Weights of a small transformer language model.
Size: 14 layers, 3 heads of 128 (1 for keys and values), vocabulary 4096.
Architecture: RMSNorm before each block, rotary positions, no biases in attention or MLP, tied embeddings, normalized queries and keys.
MLP neurons of a small language model. Each row is named by its layer, matrix (gate and up: input weights) and neuron, and shows model dimensions 176-239. Each number is 128 + 24 x the weight over its row's rms, rounded and kept within 0 to 255. A neuron's up and down rows have the sign that makes its largest values positive.
A block is one neuron, or neurons of one layer that tend to fire together. Before each block is what it responds to, as a language model described it from the Wikipedia text at the highest values.

Description: Short opening fragments of words split into pieces, mostly verbs after a subject, auxiliary or "to", such as c(arried), c(ause), con(clude), surv(ived).
L10.gate55 [161 125 138 147 131  92 123 130 108 122 127 140 144 113 128 141 122 175 119 115 119 137 109 104  92 141 106 150 116 176 119 104 138 188 105  61 132 156 124  98 118 118 122 161 125 166 191 121 142  87 174 122 127 132 133 172 107 168  92 147 136 156 119 135]
L10.up55 [114 108 166 109 135 137 102 136 129 111 146 117 137 137 136 145  88  94 118 151  97 141 157 101  87 114 152 108 107 158 143 147 120 135 129 111 118 150 150 171 122 129 148 125 164 150  84 103  60 152 107 100 115 135  75 118 127 114 103 124 131 113 130 131]
L10.gate61 [ 78 176 161  96 158 156  92 127 142 114 108 157 114 147 154 106  80 140 152 120 126 119 162 141 107 151 136 131 126 123  87 115  95 138 148  95 138 156 111  96 121 115 156 171 145 139 118 139 126 119 105 133 148 104 114 106  94 138 113 134 106 181 166 155]
L10.up61 [135 127 140  69 136 180 124 134 160 132 147 127 120 124 132  96 114 137 132 155 123 124 137 149 123 110 113 114  60 127 128 125 128  96 102 135 100 120 116 150 120 139 129  84 142 114 180 134 154 124 154 128 120 119 115 101 133 166 137  77 154 129 126 129]
L10.gate129 [121 185 144 125 213 139  78 149 122 146 148 110 111 104 107  98 152 131 162 149 107 100 116 128 141 196 140 126 139 146 135 123 167 129 153 133 140 105 128 116 136 117 159 121 131 104 153 148 141 138 128 157 142 150 149 104 107 106 105 114 163 123 137 136]
L10.up129 [111 135 109 100 126  94 115 122 119 105 124 110 141 150 120 105 139 110 154  88 136 134 125 109 117 105 121 124 114 139 116 127 134 165 136 146 168 135 113 132 165 151  99  84 130 165 144 128 111 125 119 139  94 148 121 119 128 126 124 164 177 156 117  87]
L10.gate249 [114 135 173 132 112 182 110 139 159  88 101 212 103 125 144 102 146 132 137 150 153  99 129 122 142 140 148 118 131 105 123 129  77 147 132 135 106  99 107 160 159 119 159  78 152 153 131 143 145 126  86 101 109 133  92 144 150 140 129  87 124 131 125 111]
L10.up249 [113 115 112 118 161 150 178 148 175 124 120 179 134 104 116 154  97 124 111  96 141 186 138 127 135 136 161 128 147 125 136 161 146 153 148 167 176 146 117 118 125 159 152 122 139  72 145 144 168 168 132 140 122 160 141 127 142 137 136 125 132 105  67 127]
L10.gate330 [160 138 136 164 115 166 157 139 134  78 135 109  96  80 102  91 117 146 122 121 125 157 116 139 157 150 139  99 168 160  92 112 112 131 170 127 121 144 157 176 130 156 105 138 102 179 136 130 133 125 114 114 116 126 123 115 134 114 124 129 106 135 160 141]
L10.up330 [136 159 153 106 120 133 126 128  70 128 124 125 151 110 103 139 143 131 130  99 112 109 117 179  88 147 131 129 128 118 104 128 124 156 125  94 119 111 124  81 146 184 112 152 115 127  95 139 130 164 119 139 106 148 157 106  98 120 113 122  98 154 169 126]
L10.gate362 [ 92  67 161 134 109 135 108  92 149 159 112  78 110 134 156 104 135 104 124 142 148 142  87 143 133 152 158 156  83 135 127 100 129 106 114 124 143 162 141 113 108 108 175 110 100 106 131 167 141 113 131 131 143  91 121 154 185  80 135 114 194 155 133 135]
L10.up362 [142 134 158 107 135 150 120 126 139  96 120 111 161  81 130  85  92 144 172  75 123  83 116 131 118 124 125 116  89 112 128 163 177 190 109 142 157 162 146 111 114 130 128 126 133 129 192 175 130 119 137 100 136 104 117 150  95 141 133 157 143 117 131 130]
L10.gate380 [129  98 186 146 125 123  89  87 143 145 126 110 133 104 130 154 118 138 138 119 105 164 139 160 109 118 122 119 119 112 143 116 154 121 107 111 126 129 116 127 142 131 145 162 105 143 120 137 117 110 105 145 105 142 110 126 191 120 138 162 123 143 166 167]
L10.up380 [ 97 148 118 112 122 131 151 111 131 106 117 142 144 113  98 148 135 140 141 144 145 160 116 140 180 122 159 113 126 147 126 117 139 176 105 141 129 109 107 105 177 111 105 130  87 127 177 148 150 110 142 163 107 122  97  99 153 123 104 175 102 133  89  92]
L10.gate548 [107  97 124 130 111  98  94 115 165 135 132 100 155 116 116 125 128 146 151 144 155  98 158 142 104 157 141 116 103 103 149 107  78 144 137 143 135 141 183 145 116 122  92 118  94 112 129 138 153  87 134 161 126 105 112 136 122  98 116 137  96 136 124 150]
L10.up548 [120  83 156  92 145 136 135 132 130  65 100 136 152 102 149 116 119 149 136 116 175 138 135 158 110 147 139 160 100 155 116 158 125 122 101  86 183 148 111 167  94 159 140 167 152  87 161 112 103 160 120 128 122  98 106 113 140 138 162  97 139 101 144 125]

Description: Pipe separators right after a number in the middle of wiki table rows (election results, squad stats), plus occasional mid-word pieces in names.
L4.gate130 [117 127  99 111 119 116  95 133 113 184 143 152 125 141 143 132 128 136 123 148  96  91 138 173 165 111 116 126 105  77 104 140 158 116 129 146 137 110 139 120 109  72 162 119 134 126 131 122 141 132 110 107 130  95 155 113  95 143 104 166 113 164 118 130]
L4.up130 [114 111 131 119 116 100  99 139 145 147 115 129 163 143 139 148  89 116  83 108 145 150  98 199 105 119 157 145 123 127 117 130 138 134 113 143 130 118  97 132 163 100 125 150 142  82 136 101 148 135 118 122 108 134 139 103 145 155  94 142 126 107 125 140]

Description: "of" and table "|" next to numbers in statistical text, e.g. "12.1% of families", "62.4 |" in election tables, "population of".
L9.gate29 [154 165 155 156 160 152  92 136 130 121 139 113 149 134 146 134 140 118 126  96  95 139  83 116 135 133 135 131 115 122 111 110 171 125 116  98 130 152 125 138 119 182 107 110 160 119 130 152 110 129 120 168 162 133 148 137  98 178 136 109 141 101 138  80]
L9.up29 [121 147 152 122 166 115 104 181 122 139 139 156 157 131  87 149 121 143 116 127 144 156 104 132 106 182 143 167 145 108  97 121 117  85 181 141 108 123 113 144 153  89 145 103 129 106 108 110 142  84 134 119 125 140 100 108 173 160 163 116 175 114 115 149]
L9.gate239 [102  91 150 137 167 167 127 147 116 108  93 119 122 128 121 135 109 117 116  83 117 111 107 127 101 120 116 120  93 137 128 142 172 137 111 151 151 142 123  62 171 118  61  99 112 134 137  89 121 129 116  94 139 118 120 148 144 161 142 150 125  98  88 134]
L9.up239 [149 146 129 168 147 128 124 129 125 126 124  83 103 137 169 143 137 162 110 142 159 128 145 111 155 142 103 161 133 124 116 150 127 123 126 208  78 119 129 177 140 126 154 144 104 138  91 147 143 124 127 135 133 135 148 124 104 151 144 130 140 123 148 150]
L9.gate413 [142 149 128 161 127  89 113  99 102 151 141 145 129 128 134 170 171 115 134  96 140 142  95 135 121 160 140 104 132 150 128 109 137 165 139 134 111 146 139 113  99 143 124 151 103 148 145 167 124 114  90 104 120 116  88 135 149 164 156 139 149 156 133 131]
L9.up413 [118 129  99  76 101  86 141  94 140 175 165  99 124 141 122 119 152 130 113 118 169 107 119 102 144 121 162 146 121  97 121 103  87 114 134 130  75 126 155  96 157 104 132 156 141 162 129  88  72 161 103 152 117 113 151 133 122 114 116 142 111 113 101 115]
L9.gate450 [146 117 138 162  97 164 130 115 148  92 123 100 132 157 108 146 131 130 118 133 130 149 139 132  86 165  87 145 141 146 153 106  76 111 159 163 152 126  92 171 117  94 139 126 111 110 130 154  97  78 118 114 174 177  97 132 117 113 130 125  95 108 124 136]
L9.up450 [117 136 131 108 125 138 108 134 132 131 134 141 130 121  69 143 112 131 140 148 125  80 147 130 127 111 136 133 110 104 183 111 161 159 156 137 135 115 121 170 116 138 107 136 120 111 145 119 143 147 129 106 141 131 136 143 141 117 101 168  42 115  94  93]
L9.gate579 [102 130 120 142  81 159 135 116 165  82 124 107 155 140  82 110 146 103 164  96  92 114 113 106  72 132 105 164 202 126 160 148 114 129 108  85 103 101 118 109 134 131 123 139 124 139  88 158 118 114 132 112 139 142 121 133 156 108 113 104 142 103 144 125]
L9.up579 [ 74 169 164 135  91 162 130  92 139  88 125 157 117 124 122  78  92 105 164 123 114 156 149 117 110 161 136 134 142 120 105 184 149 171 126 123 126 126 128  82 151 138 133 113 160 123  78 139 101 106 125 120 120  87 151 169 133 107 152 117 125 112 151 125]
L9.gate598 [118 150 108 131 151 136  85 160 154 121 105 131 171  99 115 134 100 170 129 153 103  74  99 126 140 100 140 121 148 108  92 129 116 119 145 143 163 105 135 120 145 111 155 147 127 118 142 150 121 159 119 132 110 126  99 139 144 120 143 128  95 148 101 145]
L9.up598 [117  87 153 109 116 117  99 117 126 111 143  75 140 164 121 113 141 144 104 134 109 155 119  73 103 171  89 134 159 130  93 174  97 128 175 148 138 137 181  99 150 102 124 160 121 108 110 124 121 100 149 127 174 132 137 144 152 125 130 128 115 150 150 170]
L9.gate714 [125 154 108  90  75 151 138 182  94 134 139  63  71 128 137 117 123 102 107 114 143 128 125 134 105 113 154 104 136 100 125 142 158  96 134 128 142 118 119 107 169 126 146 112 130 120 152 111  89  95 134 146 138 128 132 109  84 139 122 157 128  70 175 142]
L9.up714 [143 160 144  84 121 184 116 130 115 125 103 136 117  97 114 136 136 130 108 162 156 155 116 119 125 112 152 140  92  99 121 130 108 125 150 140 140 167 170 106 109 134 169 102 127 149 147 145  99 112 103 138 106  76 111 118 131 142 125 101 114 163  86 134]
L9.gate752 [109 127 138 143  78 126 166  85 149 153 150 115 121 131  89 148 152  73 117 132 132 150 114 130 124 167 129 135  63  90 148 120 136 144 133 124 160  90 126 128  97 159 139 150 142 104 126 115 158 153 133 107  95 143 103 150  78 152 103 161  86  86 114 171]
L9.up752 [150 139 114 179 146 114 158 106 183 121 126  94 159 115 144 124 120 100 143 101  92 137 123 143 114 123 155 146 129 156 125 117 139 110 106  97 162 106  67 136 130 109 107 128 135 156 110 117 104 107 149 129  68 105 105 152 133 177 127 175  80 136  97 130]

Description: Word-initial pieces, mostly St beginning names or words (Stuart, Stefan, Steel, Stamps, Staffel), plus the preposition in and word-start in- (integrated, incorporated).
L10.gate56 [150 137 108 145 136 159  82 117 100  98 110 123 136 104 133 111 153 129 117 139 133 141 140 135 116 104 150 114 126 134 147 167 110 124  65 117  85 130 133 175 137 127 139 149  98 146 146 130 128 118 112 154 142 113 101 137 104 109 117  99  99 154 141 140]
L10.up56 [ 87 129 143 134 129 126 107 149 120  94 118 123 105 173 116 146 175 132  85 127  80 138 173 107  81 146  83 108 128 101 128  99 138 103 108 128 119 142  87  98  88 109 164 157 127 147  94 163 150 145 131  95 124 107 184 135  73 136 121 116 116 120 154 127]
L10.gate220 [164 154 135 155  81 123 168  99  84 109 151 111 162 135 156 117 120  91 124 110 130 120 152 127 127 157 134 115 103  99 106 116 117 135  56  62 147 166  90 156  80 178 134 142 125 177 102  91 112 145 122 123 147 109 157 118 115 113 160 124 134 141 142 126]
L10.up220 [167 117  77 130  97 135 116 120  93  74 142 143  87 146 122 150 155 125 119 153 109 166 129 125 134  75 163 128  98 102 125 130 112 141  63 102 128 131 115 157 126 194 121 140  94 141 134 115 170 181 144 151 115 135 124 116 132 136 154 114  93 128 151 153]
L10.gate402 [126 127 146 151 136 131 128 140 108  84 135 128 123 156 120 123 112 140 123 145 132 153 151 152 156 157 132 147 126 120 144  90  99 139 177 136 122 121 102 111 141 132 106 131 137  83 144 137 154 141 152 151 126 142  84 146 144 129 124  95 154 126 136 168]
L10.up402 [145 104  99 134  77 121 118 113 124 172 133 142 145 127 101 146 142 119 119 120 151 113  86 145 130 132 122 148  92 132  99 190 106  72 136 144 162 135 112 161 143 116 126 133 112 127 107 147 147 119 137 152 143  89 176 140 165 128 112 110 150 131 141 111]
L10.gate495 [169 118  82 151 116 177 109 126 112 103 132 115 116 105 165 143 139 132  83 163 158 148 144 156  66 124 126 175 128 169 183 138 141 155 151 123 144  96 153 135 114 103 138 130 124 149 115 106 135 103 174 152 113 116 127 162  75 100 149  79 155 116 125 187]
L10.up495 [123 123 122 145 132 108 138 148  92 145  84 200 123 132 113 110 132 165  84 171  85 113 143 110 114  89 130 178 101 137 181 142 128 114  81 101 119 130 133 123 133 124  84 104 121 123 129 100 122 164 116 117 100  91 105 174  82  45 157  89 177  92 163 122]
L10.gate518 [128 113 120 157 105 124 152 109 118 142 119  69 119 121 159 115 135 130  85 138 137 111 125 106 156  98 143 140 148  98 158 195 121 128 157 161 128 170 115 139 153  69  97  90 124  90 139 107 138 133 124 125 123 114 152  73 120 140 125 134 125 110 130 189]
L10.up518 [161 129  95 111 119 142 162 138  90 130 156  94 143 122 114 145 131 118 117 129 144 116 160 162 108 150 180 139  96 161 144 120 123 154 115 155 106 134 132 105 115 122 135 124 132  91 121 145  83  90 153 136 124 135 133  85 125  94 107 143 101 151 105 127]
L10.gate631 [133 132 120 137 126 148 114 148 133 128 186 138 146 117 112  80 119 172 111 150 129  65 125 133 140 115 154 199 116 174 136 148 125 107 126 100 133 107 147 143 137 153 134 135 160 105 124 104 147 163 125  82 108 173 172 155 128 119 132 137 186 138 109 149]
L10.up631 [116 154 115 164 164 153 127 116 137 151 155 124 113  99 173  49 164 191 115 137 111  92 139 138  99  89 150 175 138 123 123 107 142 110 154 122 117 133 149 162 149 151 160 163  94 152 158  93 118 127 114 103 109  90 168 159 107 127 154 158 174 112 152 115]
L10.gate665 [115 105 165 160 166 132 142 169 149 132 131 149  86 142 103  97 178 124  85 110  98 120 178 130 144 138 161 115 143 186 117 129 133 119 140 116 154 111 141 132 122 150 185 161 111 113  97  88 138 145 124  97 130 121 170 143 124 126 162 155 132 159 139 129]
L10.up665 [168 105  92 100 138 102 160 141 127 117  95 110 131 137 124 103 118 105 112 113 114 149 165  93 197  96 168 117 119 134  77 137 157 102  87 132 139 115 144 105 129 149 104 147 131 129  92 140 144 111 122 110 138 120 112 142 141 120 148  96  71 105  84 114]
L10.gate722 [123 125 136  98 105 103 120 116 146 105 100 123 173 126 114  83 115 125  93 152 127 122 141 140 100 125 106 141 124 128  96 102 141 145 120  90 126 131 134 134 152 173 111 158 137 152 139 119 115 125  91 122 121 119 114 113 116  86 167 130 185  99 156 128]
L10.up722 [155 119  90 112 113 128 117 106 121 136  97  96 129 115 116 130 152 136 149 107 123 114 167 119 150 144 145 127 115  85 167 139 123 168 143 118 109 132 137 125 103  88  91 136 119 139 127 109  97 134 126 102  84 101  93 130  97 145 123 172  95 130 118 124]

Description: Short prepositions and conjunctions, mostly "in", also "and", "of", "from", placed mid-sentence after a noun, comma or "that/who", opening a modifier: "atom in water", "that in humans", "Omegahat, and GitHub".
L9.gate0 [146 100 105 153 132 142 121 120 113 129 161 145 130 113 169 126 129  92  96 196 143 105 106 132 165 137 160 136  85 118 116 153  87 142 163 127 116 115 171 144 148 171 136 144 157  92  85 108 136 142 130 139  88  82 114 135 142 132 163 149 105 121 101 136]
L9.up0 [128 163 160 127 129 152 107 132 117 135 153  75 117 168 160 120 122 125 155 115 144 102 109 109 107 121  76 121 109 147 113 111 125 130 130 159 132  93 162 126 112 151 114 114 131 166 166  99 137  91 115 150 116  91 136 143 100 133 144 145 138  88 153 116]
L9.gate3 [123 139 119 114 135 178 122 110 109 126 115 117 175 102 158 131 112 108 106  75 150 117 151 105 167 137 130 123  89 101 142 125  90 101 134 123 165  85 139  98  95 175 119 132 125 141 174 169 145  97 103 170 139 110 108 140 159 114 111 137  79 153  92  98]
L9.up3 [171 112 100 128 107 168 124  98 100 161 126 206 150 108 127 103  98  89 133 101 117 127 112 102 155 140 113 131 132 130  90 150 117 122 150  64  90 103 101 104 132 162  79 118 137 137 141 136 133 130 146 126 149 142 108 150 124 123 197 113 110 100 114 117]
L9.gate84 [128 100 104 162  68 158 152 135 115 142 116 145 161 121 127  89 128 100 125 131  94 136  85 173 142 109 157 141 156 148 126 142  47 124 107 157  95 161 113 107  89 155 122 115 112 102 130 174 133  83  90 176 106 156 124 124 122 147 149 124 128 134  76 116]
L9.up84 [131  88 131 113 107 115 142 143 116 120 112 124 172 149 146 136  73 152 132 147 157 125 131 106 160 144 110 169 113 146 141 119 128 124  83 109 123 116 150 118 105 179 111 165 155 105 139 142 107 137 106 157 121 118  87 130 137 109 192 143 142 150 119 136]
L9.gate323 [ 98 127 111 126 149 139 150 142 157 135 111 114 120  74 143 103 158 144 154 144 110 110 142 118  96  86 139 166 125 154 127 139 137 132 148 110 168 109 108  56 111 146 126 147 147 124 134 173  98 122 146 113 112 106 136 109 130 141 109  98  94 112 110 147]
L9.up323 [130 117  75 154 154 109 143 158 130 169 200 153 116 113 115 137 123 103 107 142 119 149 114 133 124 162  92 163 118 138 133  81 144 129 134 112 112 158 142 114 149  95  96 126 127 188 118 133 139 147 141 105 169 111  88 108 144 145 112 136 156 111 130 150]
L9.gate563 [123 106 129 117 138 178 119 142 121 126 112 127 150 118 143 148 164 155 135 132 156 121 126  96 124 137 125  98  83 137 183 111 137 149 135 131  97 207 147 121 160 114 122 126 105 134 153 117 126 100 145 134 119  89 109 164 153 144 117 151 103 138 160  94]
L9.up563 [176 145 133 121 116 170 101 144 141 104 109 153 129 139 137 158 119 163 144 128 123 131 178 101 106 134  65 129  88 165 136  98 157 109 155 138 133 139 129 131 147 184 124 125 122 150  99 122 121  99 156 118 115 134 118 140 108 128 119 121 129  93 136 129]
L9.gate614 [105 116 182 126 152 124 125 141 110 171 143 110 113 140 137 139 103 137 149 116 137 123 154 137 111 130 157 149 116 146 165  90  82 114 119  91 143 160 109 172 156 160 110 128 159 141 154 165  99 151 102 144  96 118 124 138 162 117  87 118  54  93 161 135]
L9.up614 [145 156 117 167 115 159 148 140 118 117 123 163 109  95 152 157 144 144 124 174 130  75 128  97  96 118 133 105  75 123 149 159 137 127 119 114 123 132 131 132 113 149  99 118 165  95 120 157 167 114 130 168  75 131 121 148  93 170  89 117 120 107 120 148]
L9.gate675 [ 96 148 104 161 137 115 118 116 160 133 105 140 176 113 132 145 141 127 118 105 122 102 105 117 113 119 153  95 115 137 129 121  89 102 187 132 132 106 156 158 126 161 166 122 164 132 164 143 118 145 177 164 141  84 126 165  90 114 130 115 142 117 134 143]
L9.up675 [154 123 157 116 132 165 136 117 127  92  96 126 146 122 141 138 134 131 173 143  82 135 146 103  89 148 128 145 119 117 145 117 128 148 183 104 103 153 119 106 167 162 120  92 134 147 118 128 104  80 103 106 119  95 132 117 138 106 121 124  63 109  84 158]
L9.gate698 [134 123  81  93 169 107 159 119 140 157 124 113 137 133 131 129 122 172 136 114 125 154  65 134 112 119 128 118 104 143 117 124  96 125 166 112 115 139 119 152 128 205  91 104  76 125 181 117 136 105 112  97 140 124 129 139 154 123 122 104 109 128 115  83]
L9.up698 [122 111 160 175 143 147 135 154 116 130  86 121 185  62 137 129 134 119 114  88 144 118 130 183 111 137 124 133 127 172 148 144 122 138 162  63 142 106 121 147  88 126 127  92 165 120 147 174  69  76 136 136 113 118 119 118 142 155 133 124 149 136  81 111]

Description: Opening fragments of words split into pieces, often after were, be or a comma, such as th(oroughly), re(structured), pl(ural); also who after commas.
L9.gate24 [144  85 125 110 152 150 106 131 131 111 137 117 177 133 134  94 102 136 154 141  95 157 116  89 101 132 146 124 104 103 132 109 136 145 124 153 119 174 107 120 118 102 166 130 145 115 160 137 143 104 117 179  96 110 100 149 188 143 145 159 141 125 126 155]
L9.up24 [105 164 161 150 118 139  96 113  81 140 130 103 109 176 115 109 138 145 125 119  79 102 145  87 147 109 137 139 145 150  89 141  92 147 149 116  89 145 131 126 161 130 171 127 113 168 152  69 109 129 149 124 118 179  95 127 138 141 132 102  88 100 129 112]
L9.gate97 [ 99 160 156 123 130 148 119 134 156 149 135 132 137 110 135 148 128 127 107 110 132 109 151 122 116 180  90 181 123 139 137  99 119 123 175 110 129 192 117 144 133 133 145 141  95 105 105  97 158 144 112 111 124 127  99 126 131 104 122 111  92 101 145 150]
L9.up97 [107 142 180  95  97 152 159 168 144 147 130 144 119 107 123 175  83 170  78 152 147 148  80 117 127 136 107  95 153 130 141 155 117 125  93  92  79 145 117 122 104 180 129 123 126 110  97 118 135 133 116 142  91 112 153 145 118 147 151 152 117 108 183 181]
L9.gate163 [129 143 157 163 171 122 128 145 153 119 114  95 136  87 119  94 157 109  98  93 109 134 150 171 129 135 167 154 148 164 131 133 189 128 114 165 130 123  78 120 148  86 155 107 153 103 130 101 137 136 112 150 162 112 116 100  79 125 146 116 107 106 130 127]
L9.up163 [120 102  93 131  89 125 126 101  77 125 118 150 115 119 103 115 127 107 102 166 122 121 136 149 139 154 133 150 103  89 128 132  98 109 127 123  92 133 150 124 116 122 137 120 132 119 135 111 111  97 130 101 142 107  89 113 114 120  90 136 140 108 115 128]
L9.gate189 [127  69  93 146 166 124 118 126 115 121 151  88 116 155 136 118 156 169 144 144 132 143  99 112 113 168 111 122 124 132 132 120 103 136 131  93 145 173  63 109  84 160 111 103 100 145 114 172 157 121 117 102 110 138 160 138 122 161 131 135 103 119 156  77]
L9.up189 [149 143 137 111 125 101 101 132 151 116 128 123 112  66 129 122 114 139 111 130 146 176 128 142 128 154  96 115 100 144 106 150 183  79 138  97  94 158 151 123 162  93 133 132 118 118  90 153  89 159  98 112 122 108 164 128 166 155 107 126 103 137 118 112]
L9.gate400 [112 100 118 118 146 116  56 124 122 119 142 116  96  96  97  99 117 114 109  88 100 135  90 111 120 139 104 125 109 157 113 121 123 187 113 143 149 124 103 120 155 123 147 122 122 100 161 151 137 134  96  66 119 117 190 131 152 136  79 142 115 135 144 113]
L9.up400 [106 150 169  96 111 111 113 124 134 109 171 155 146 159 157 132  99 169 140 174 132 139 133 145  96 115 112 131 100 149 106 139 139 126 117  94  91 162 137  72 101 110 113 140 124 165 140 138 132  67 116 171 157 101 135 136  95 137 140 112 145 140 135 142]
L9.gate584 [161 127 130 118  87 121 151 128 154 117 110 112 149 133  96 158 141  97 133 111 106 130 106 123 130 115 148 138  90  93 137 195 162 146 106  85 135 136 131 114 124 105 162 134 125 146 137 138  84 105 141  96 154 113 149 126 154 116 139 141 117  98 132 104]
L9.up584 [157 166 157 130 139 119 157 128 151 132 148 126 129 119 154 102 118 139 179 109 111 150 152 117 151 108 106 126 110 130 164  98 104 172  99 117 108 133 105 158 117 104 160  74 134 134 132 153 150 164 133 189 129 160 134 142 153 132 148 134 128 115 140 131]
L9.gate612 [138 109 115  63 136 123 113 126 120 148 103 145 167 100 139 107 146 150 142 144 136 112 113 159 133 182 167 144 136 107 145 101 153 138 127 122 140 126 129  96 114 142 101 108 125 117 109  90 142 117 114 150 145 143 128 139 119 121 137 108 148 128 161 130]
L9.up612 [ 81 120 158 125 143 113 111  83 139  99 146 126 157 122 103 142  95 129 119 145 104 135 150 112 117 155 119 116 129 110 144 101 104 109  92 167 132 154 106  99  93 122 132  94 136 151 159 151 116 116 152 116 138 118 149 119 156 112 120 126 130 105 115 106]
L9.gate658 [133 127 121 109 128  94 159 144 100 120 134 129 117 125  80 142 129 102 123 121 145 171 134 168 133 109 120 117 155 117 130 150 169  96 126 142 134 182 125 103 171 130 165 138 136 165  93  98 183 118  95 149 109 139 151 115  97 137 136 133 184 138 122 133]
L9.up658 [ 99 127 141 119 110 131 176 123 112 118  90 116 120 149 131 125 115 143 112 157 154  97 127 165 110 163 158 159 102 126 108 115  92 122 151 124 101 139 142 160 157 130  94 143  84 107 119 123  75 168 174  99 135 145  57  96 142 145 143  98 118 117 128 108]

Description: The prepositions "in" and "of" after a noun, usually introducing a geographic place or year, e.g. "a town in northwestern Syria", "in 2000".
L4.gate736 [130 135 140 139 112 135 131 126 117 125 148 124 149 113 109 130 162 164 140 137 127 120 128  76 106 110  99 114 111 106 104 192 110 166 171  64 128 153 111 120 143 111 133 116 134 101 180 149 108 122 130 128  80 106 105 159 102 166 113 135 141 141 137 110]
L4.up736 [ 95 122 173 150  94 118 126  99 151 125 137 141 114 112 138 148 123 155  81 124 122 130 206  89 128 135  95 157 116  87 164 103  57 116 107 106 139 102 105 127 149 159 112 128 121 146 159 104 102 153 126 150  89 113 108 127  96 107 136 125  88  92 155 144]

Description: Second word piece of a word split early, usually "e"/"re" right after an initial R or prefix, as in R-eid, R-eal, re-structured, VS-E-PR.
L4.gate444 [133 146 157 114 116 118 130 139 138 104  95 146 158 111 120 169  94 113 115 114 116 107 149 107 130 115  88 146  97 104 126 148 100 107  94 114 121 165 143 146 105 178 105 141 129 182 136  73 107 133 126 138 107 100 147 154 163 149 173 142 154  78 141 146]
L4.up444 [130  98 139 139 166  97 126 109 137  86 143  93 137 112 134 139 124 111 126 140 154 145 150  85 110 124 126 100 124 108 123 130  96 140 108 164  94 136 162 117 132 122 173 138 143 133  86 112 112 119 122 107  84 129 125 132 147 159 175 141  91 144 138 171]